From a checkpoint of a small transformer trained on Wikipedia.
Size: 9 layers, 7 heads of 64 (1 for keys and values), MLP 896 SwiGLU, vocabulary 32000.
Architecture: RMSNorm before each block, rotary positions, normalized queries and keys.
Training: a variant of Muon for these matrices, 4903 steps.
MLP neurons of a small language model. Each row is named by its layer, matrix (gate and up: input weights) and neuron, and shows model dimensions 288-415. Each number is 128 + 32 x the weight over its row's rms, rounded and kept within 0 to 255. A neuron's up and down rows have the sign that makes its largest values positive.
After each neuron's rows, "fires after" lists the tokens most often just before its 100 highest values on Wikipedia text that the model never trained on.

L3.gate93 [138 113 119  93  81 113 174 142 155 142 112 165 101 101  60 115 159 133 155  96 112 152 105 115 170 157 146  95 180 120 124 168 177 111 156  99 126 104 171 132 132  75 120 119 106 102 132  81 131 106 154 158 154 179 170 103 144  78 104 178 186 150 138 158  65 109 148  62 148 151 119 114 158 176 133 107 112 140 226 110 161 123 165 124  83 175 130 126 138  79 137 129 104 127 142 173 122 145  87 114 125 154 147  84 108 152 143 100 182 141 142 108 164 132 114 142  90 167 150  99  88  62 135  62 160 121 136 117]
L3.up93 [ 91 147 141 119 135 183 158 160 128 172  88  89  99 136 115 134 132  98 116 114 142 121  92 149 107 132 161 155  87  92 152 101 106  85  88 133  74  79  22 151 143 181 148 135 187 150 126  67 104 121 141 116  89 112 121 135 115  71 168  57  97 170 158 114 162 127 164 110 173  75 153 128 156 135 116 110 111 128  80 138  76  90 132 107 133 162 141 159 122  77 148  89 160  60 179 132  96 117 115 132 100 144 160  98  88  86 119  87  93 137 134 104  80 160 105 131  96 138 101 132 109 113 157 110 155 119 101  50]
fires after: "==", " ==", " the", "\n", " The", "The"

L6.gate406 [149 168 151  75  76 100 107 142 141  91 158 127 142 111 161 145 127 143 105  75 136 122 177  94 149 145 137 149 126 152 159 130 150 105 154 107 146 127 155 160 223 130 188 117 100 120 102 105 122 114 135 147  66  65  67 108 187 130 108 112  99 139 159 169  80 150 113 106 129 163 103 181 113 136  62 118 114 105 142  79  90 114 121 148 100 112  98 108 135 183 112 125  71  94 157 119 153  87 103 222 108  85 128  87  76  75  91  92 126 151 202 143 152  33 154  93 164 127 143 221  81 171  99 123 178 153 178 149]
L6.up406 [189 167 162  93  95  90 135 104 135  54 149 136 111 134 125 115 145  49 118 120  70 100 186 150 118 128 162 136  92 122 120 120 136  99 121 112 139 180 109  90 149  94 124  97 148  95  67 104 100 154 133 130 145 121  94 190 100 144 144 187 130 191 160 116 167 119 112 150 137 186 138 183 100 146 125 183 133  75 150 107 109 138  91 141 107 143 112 192 141 109 137 132  91 156 136 155  89 154 209 148 118 120 123 191 110 106  72  79 130  71 204 124  90 200  78 173 132  94 112 128 100 176 115  99  93 116 151 115]
fires after: " the", " is", " was", " It", "It"

L6.gate498 [144 131  78  99 160 150 168 158 143 173 106 174 156 106 111 147 121 141 134 111 159 153 111 130 104 167 123 150 100 154 184 125 111 150 108 104  96 125 135  94  97 169 134 129  98 131 173 116 147 127 114 111 142 153 149  87 161  94  98 157 160 159 124 104 137 104 122 133 129 132 105  99  72 103 134  79 173 165 116  81 149 183 125 111 121 102 102 126 171 142 129 102 177  63  91  99  92 157  87  96 211 160 129 154 125 174 144  65 114  94  99  87 113  70 171  91  86 126  86  90  84  87 148 109  75 113 150 155]
L6.up498 [117  88 107 147 121  54 104 114 167  90  91  93  59 162 120 162 128  89 124 154 123 163 115 149 100 142  76 157  91  95 141 131 157 179 142 113 107 165 123 165  91 105 153 202 173 144 142 137  59  89 175  60 140 144  99 157 164 110  51 131 190 138 171 136 161 128  86 113  96 184  81 136  88 111  12 125 156 116 114 138 164 150 159 147  56 107 112 124 120 142 165 111 121 165  96 153 126  82  57 136 114 104  98  73 163 163 154 137 103 149 121 147 110 100 122 101  91 151 133 112 140 147 101  99  85 129 143 146]
fires after: " the", " and", " COVID"

L3.gate287 [122 112  60 174 131 109 129 150 116 113  77 153 135 172  97 142 178 154 158 106 148 153 175 123  72 106 122 142 109 102 151 158  60 181 147 144 156 119 127  78 127  78 111 107  85 224 225 133  91 155 133 120 113 118 111  96 126 112  98 106 134 154 122 144 138 118 145  93  96 115 145  89 105 141 108 150  95 156  82 113 117 115 131 126 138 130 131 203  79 136 161  96 104 211 129 125 134 124 150 115 120 111 103  80 163  91 132 137  98 180 133 121  99 140 118 122 102 146 152 122 118 102  96 115 152  27 164 111]
L3.up287 [150 136  94 190 111 139  97  80 125 130 123 117 189 188 128 105  71 149 126 107 182 127 148 141 144 157 139 127 123 101 138 138 150 144 174  90 174  90 169 134 156  97 147 115 156 111 121 144 143  96 162 132 168 148  71  92 140 124 130  75 151 163 147 160 129 116 139 121 129 114 100 121 107 128 148 134 137 100 133 109 143 127 149 110  50  68 142 211 162 119 187 158 131 131  78 147 143 116 111 143  81  43  74  54 128 135 134 116 103 192 141 166 139 106 125  73 135 111 111 167 146 162 149 129 123 103 139 129]
fires after: ":", " as", " and", " that", " is"

L3.gate275 [131 107  60 127 162 165 132  91 168 169 135 158 153 118 109 152 132 112  70 172 143 207  71 149 119 131 104  70 127 130  69 109 130 141 146 133 216 133  78 182 113  59 137 130 112 133 133 122 155 125 105 137 148 139 130 135 107 148 123 141  87 170 117  89  69  87  76 140 128 182 109 117 143 136 197 114 121  81 169 121 161 123  84 108 157  45 135 105 102 166 107  86  83 109 156 130 106 134 153 165 130 161 157 171 213 161 104 135 122 147  92 100 154 135 140 100  63 113 106  84 142 145 181 141 164 142  92 112]
L3.up275 [140 144 134 102 125 123 128 124 147 189  97 116 167 109 103  95 105 118 106 123 115 137  80 167 123 111 135 111 140 176  85 153 106 162 214 165 143 109  96  89 131 112 115  84 161  79 183 149 151 138 146  61 137  86 193 117  75 133 160 102  88 155 134  96 132  70 170 120 174 139 116  97 144 141 170  91 119 103  97 150 128 122  89  98 146 114 157  74 132 113  87 135  86 121 149 158  86 114 141 142  99  74 157  71  99 155 170  77 148 119 103  92 128 143 120 131  67 159 190  52 123  71  97  82 203 115  98  93]
fires after: "==", " Votes", " |", " ==", " ±%", "==="

L6.gate815 [129 126  59 145 152 118 127 156 130  85 114 133 137 139  55 114 121 122 128 137  81  71 177 111  72 119 119  83  99 143 139 123 130 161 113 112 148 173 127 170 110 162 133 183 135 198 131 107 119 128 141 127 123 152 123 140 116  99 102 112 121 118 151 127 132 153 124  85  58  74 151 101 195 168 122 124  90 123 137 106 128 125 163 158 137 109 177 132  66 141 123  80  86 175  95 131 108 105 103 107 113 136 131 137 179 138 106 138 111  95 175  79 115 135 195 148 131 160 174 136 110 141 135  92 181 132 148 144]
L6.up815 [145  93 186 173 126 123 146  94 158 117 149  98 116 154  80 121 157  77 131 154 107  63 140 179 173 223 188 120 162  92 158 125 126 132 146 145 125 136  92  90 142 167 186 152 135 228 173 134  98 141 130 134 141 185 126  82  55  86 130  90 118 145  87 117 167  88 105 149 129  66 104 139 150 140 127 133 128  98 132  97 121 112  80 135 113 175 120 120 136 131 186 137  89 158 134 156 132  68  95  77 164 137  94 130 111  78 161 121 113 138 137 103 148 108 123 144 149 137 178 132  72 144 126 124 171 165 149 112]
fires after: " a", "-", " as", " is", " an", " most"

L6.gate256 [ 72 166 105 153  98 138 120 159 113 167 184 139 102 141 129 180 182 184 176 146 121 150 107 106 132  86 114 159  87 134 156  90 143 129 130 159  99 111 153  84  51 127 124  86 121 109 136  83 142 162  88 175 154 137  62 144 173 123 127 159 122 112 130 106 151 125 157 110 133 134 143  83 106 106 153 132 204  65 130 131 156 176 147 143 158 138  97 113 139 107 114 144 165 114 133 171 119 119 121 156 126  92 116 110 163 165  94 136 139 144 110 143 145  89 161 189 118 145  97 140 132 124 123 125 150 159  54 122]
L6.up256 [115  83 164 151 166 122 151  86 128 108 163  97  97 122 157 113 141 106 127  69 105 143 112 156 108  76 173 136  50 106 138 210 141 129 112  90 165 135 154 129 147 107 171 118 187  98 115 110 103 122 136 144 198  95 103 172 111 163 122 162 143 153 137 170  83 111 136 136 166 117 146 149 144 190 152 115  41 101  81 153 168 105 166 110 114 136 112 148 135 146 114 122 161 147 124 161 135 135 185 131 107 200 155 104 147 137  91  87 131 120  83  99 183 105 107 183 150 145  89 146 129 149 120 141  69  93 112 163]
fires after: " the", " "

L6.gate26 [133  97 145 208  96 104 168  43 127 195 163 148  88 158 122 196  68 118  87 105 177 125 178 159 130 131  98 144 126 112 180 141 147 130 183  69 126 174  94 140 158 164 128 162 102 147 207 110  94 114  94 158 137 166 108  54 123  91  84 141 141 147 116 138 149  91 124 107 140 132  84  95 152 142 160 106  93 102 150 144 155 193 117 180 143 150  90  90 146  91 126  76  63 111  96 137 128 185 106 195 153 148 161  91 128 108 125 120  95 170  79  99 118 122 127 171 107 135 184 144  92 180 114  98  95  95 132  87]
L6.up26 [127 118 135 208 138 171 100 107 146 161 121  75  72 121 137  81  99 142 149  82 177 149 155 143 145 149 181 126 164 136 102 137 130 140 180 151 189 130  88 124  81 152  86 107 116  70 123 142 148  86 174 147 125  93  81 102 122 142 110 151 139 154 108 136 101 170 145  61 101 169 168 155 149 171 128 128 142 136  99 120 151 136  91  93 111 132 122 114 151  92  89  86 122  63 111 117 172 148  83 127 102  99  71 129 127 138 129  96 130 125 109 101 131  91 126 119 155 108 134 143 124 137 127  84 158  27 156  98]
fires after: "==", "-", "==="

L6.gate206 [120 137 100 185 114 112 138 166 108  92  98  60 149 139  93 154 172 147 133  86 174  64  96 124 212 141  91  90  75 155 163  62 144 122 182 173 153 143 114 145 149 141 150 150 146 161  78 162  58 111  75 154 109 140 126 136 131 135 149 124 113  80 157 117 146  64 140  73  98 162 126 116 115 166 129 129 144 173 118  95 127 135 160  91 139  99 147  96  74  94 140 153  96 144 142 138  88 102 156 123 150 143 143 114  91  42 166 121 151 137 203 139 107 132 172 120 115  21 143 155  81 136 149  75 193  89 109 151]
L6.up206 [121 123 115 119 150 204 152 154  89 129 165  70  78 183 135 152 182 113 136 125 198 150 143 159 170 206 193 114 122  98 185  80 149 137 144 118  76 112  54 129 138 106 126 160 138 121 117 154 138 169 126  65 186 116 167  96 100 110 138  77 162 164 160 135  86  67 147 127  88 178 146 148 104 136  83 127 132 128 155 112 117 137  73 106 115  95 143 124 146 151 152 154  95 157 157 126 166 135 161  86 199 149 165  91  97 114 126 140 111 125 142  79 141 139  65  60 149 111 142 119 108 102 143 123 118 138  95 130]
fires after: " is", " are", " was", " It", "'"

L6.gate179 [ 75  88 107 120 140 165 107 112  94 155 207 150 184  80  98 135 175  92 104 148  92  99  92  80 128  91  97  91 102  99 183  92 125 136 118 161 122  28 133 162 155 149 122 150  96 143 132  62 144 131  96  98 152 158 170 140 151  95 107 179 158 205 157 189 190 150 121 124 161 179 102 149  83 137 134  93 140 126 122 119 136 150 126  65  97 137 140 111 175 119 160  59 159 152  95 160 140 110  60 127 142 132  85 149 175 107  94 122 151  75  61 137 158  89 142 119  74 107 149 112 133 121 134 120 131 171 193 164]
L6.up179 [ 94 136 124 167  65 123 100 107 135 100 119  94 124  84  80 121 179 131  96  96 196 140 150 130  55 155 153 143 120 140 125 167 149 152 109 120 187  79 132 137 114  67 138 157 160 164 136 161 109 142 109  97 110 129 170 128 122 176  81 140 149 120 130 145  92  97 155 141 149  75 100 154 110 139 167 155 100 101 103  95 109  97  81 110 113 133 163 161 148 116 113 122 149 162 120  72 174 115  74 111 154 184  96 168  70  78 168 139 116 114 130 152 145  95 122 146 115 117 108 136 134  95 105 142 151 125 185 129]
fires after: " the", " The", "The"

L3.gate435 [160 101 122 119 161 150 117 152 166  84 148  66 124 131  67 134 154 110 157 108 131 143 118  78 175  98 163 103 162 189 119 108  85 114  97  96 149 113 160 121 159 125 101 177 133 160 101  99 133 143  77 108 121 158 127  99 175 109 115 177 143 129 137 207 170 113 130 121 119 119 184 151 126  88 125 105 121 110 124 175 109 119 114 184 104 151 105  75 116 188 198 149  86 166 114 184 146 148 115 140 156 180  88  92 131  91 158  80 128 149 125  76  78 120 178 119  69 150 135 102  82 141 123 120 122 121 179 126]
L3.up435 [161 152 111 127 138 155 110 157 150  84 164  80 140  87 123 168 130  88 152 129 175 153 138  67 126  97 155 108 106 154 107  78 112 171 195 139 149  78 143 141 146 152 113  88 178 175 135 142 132 110 133 138 184 127 104  73 130 150 102 154 123 140 128 144 183 104 122 103 150  82 116 148 148 121 146 116 140 142 151 108  75 164 125 134  91 132  83 120 128  98 169 144  84 192  59 165 132  70 100 145 104 133 132 110 177  85 114 108 154 152 122  76  71 105 149 105  84 103 134 158 127  94 159 184  97 114 193 145]
fires after: " the", " The", "The", " My"

L3.gate546 [108 103  90 136 135 124 157 130 186 130 131 197 140 168 142 129  26 134 110 143 120 158 169 125  77 118 167 111 133 143 169 107  89 118  98 115 158 120  84 126  54  92 158 148 162  82 142 116 110 155 211 169 140 105 159 186 163 128 118 125  97  94 140 127 107  58 175 152 145 183 127 143 131 141 114 106 208 152 210 114 133 141 119 182 163 150 146 192 132 105 115 114  92  98 168 125  97 117 119 151 117 154  97 135 164 170 188 143 108 144 168 133  85 124 139 187  58 172 105 105 144  73 142 126 139 123 125 126]
L3.up546 [ 89  83 100  81 152 138 151 150 120 116 119 123 132 116 117  98 147 134 111  61 183 210 117  99 181 126 112 149 114 143  92  92 188 183 170 171 174  71  73 160  92 107  67 146 161 117  84 170 137 182 155 115 152 117 139 121 115 104  92 141 104 157 135  98 122 123 139 128  97 110 152 187 147 131  73 136  88 129 170 130 140 167 209 121 113 135 145 161 126 128 128 133 136 154 139 123  94 155 138 188 102 181 157 171 135 152 132  88 113 162 124 114 117 233 158 101 168 161 101 176 107 131 122  66 138 133  55  88]
fires after: "==", " ==", " ===", "==="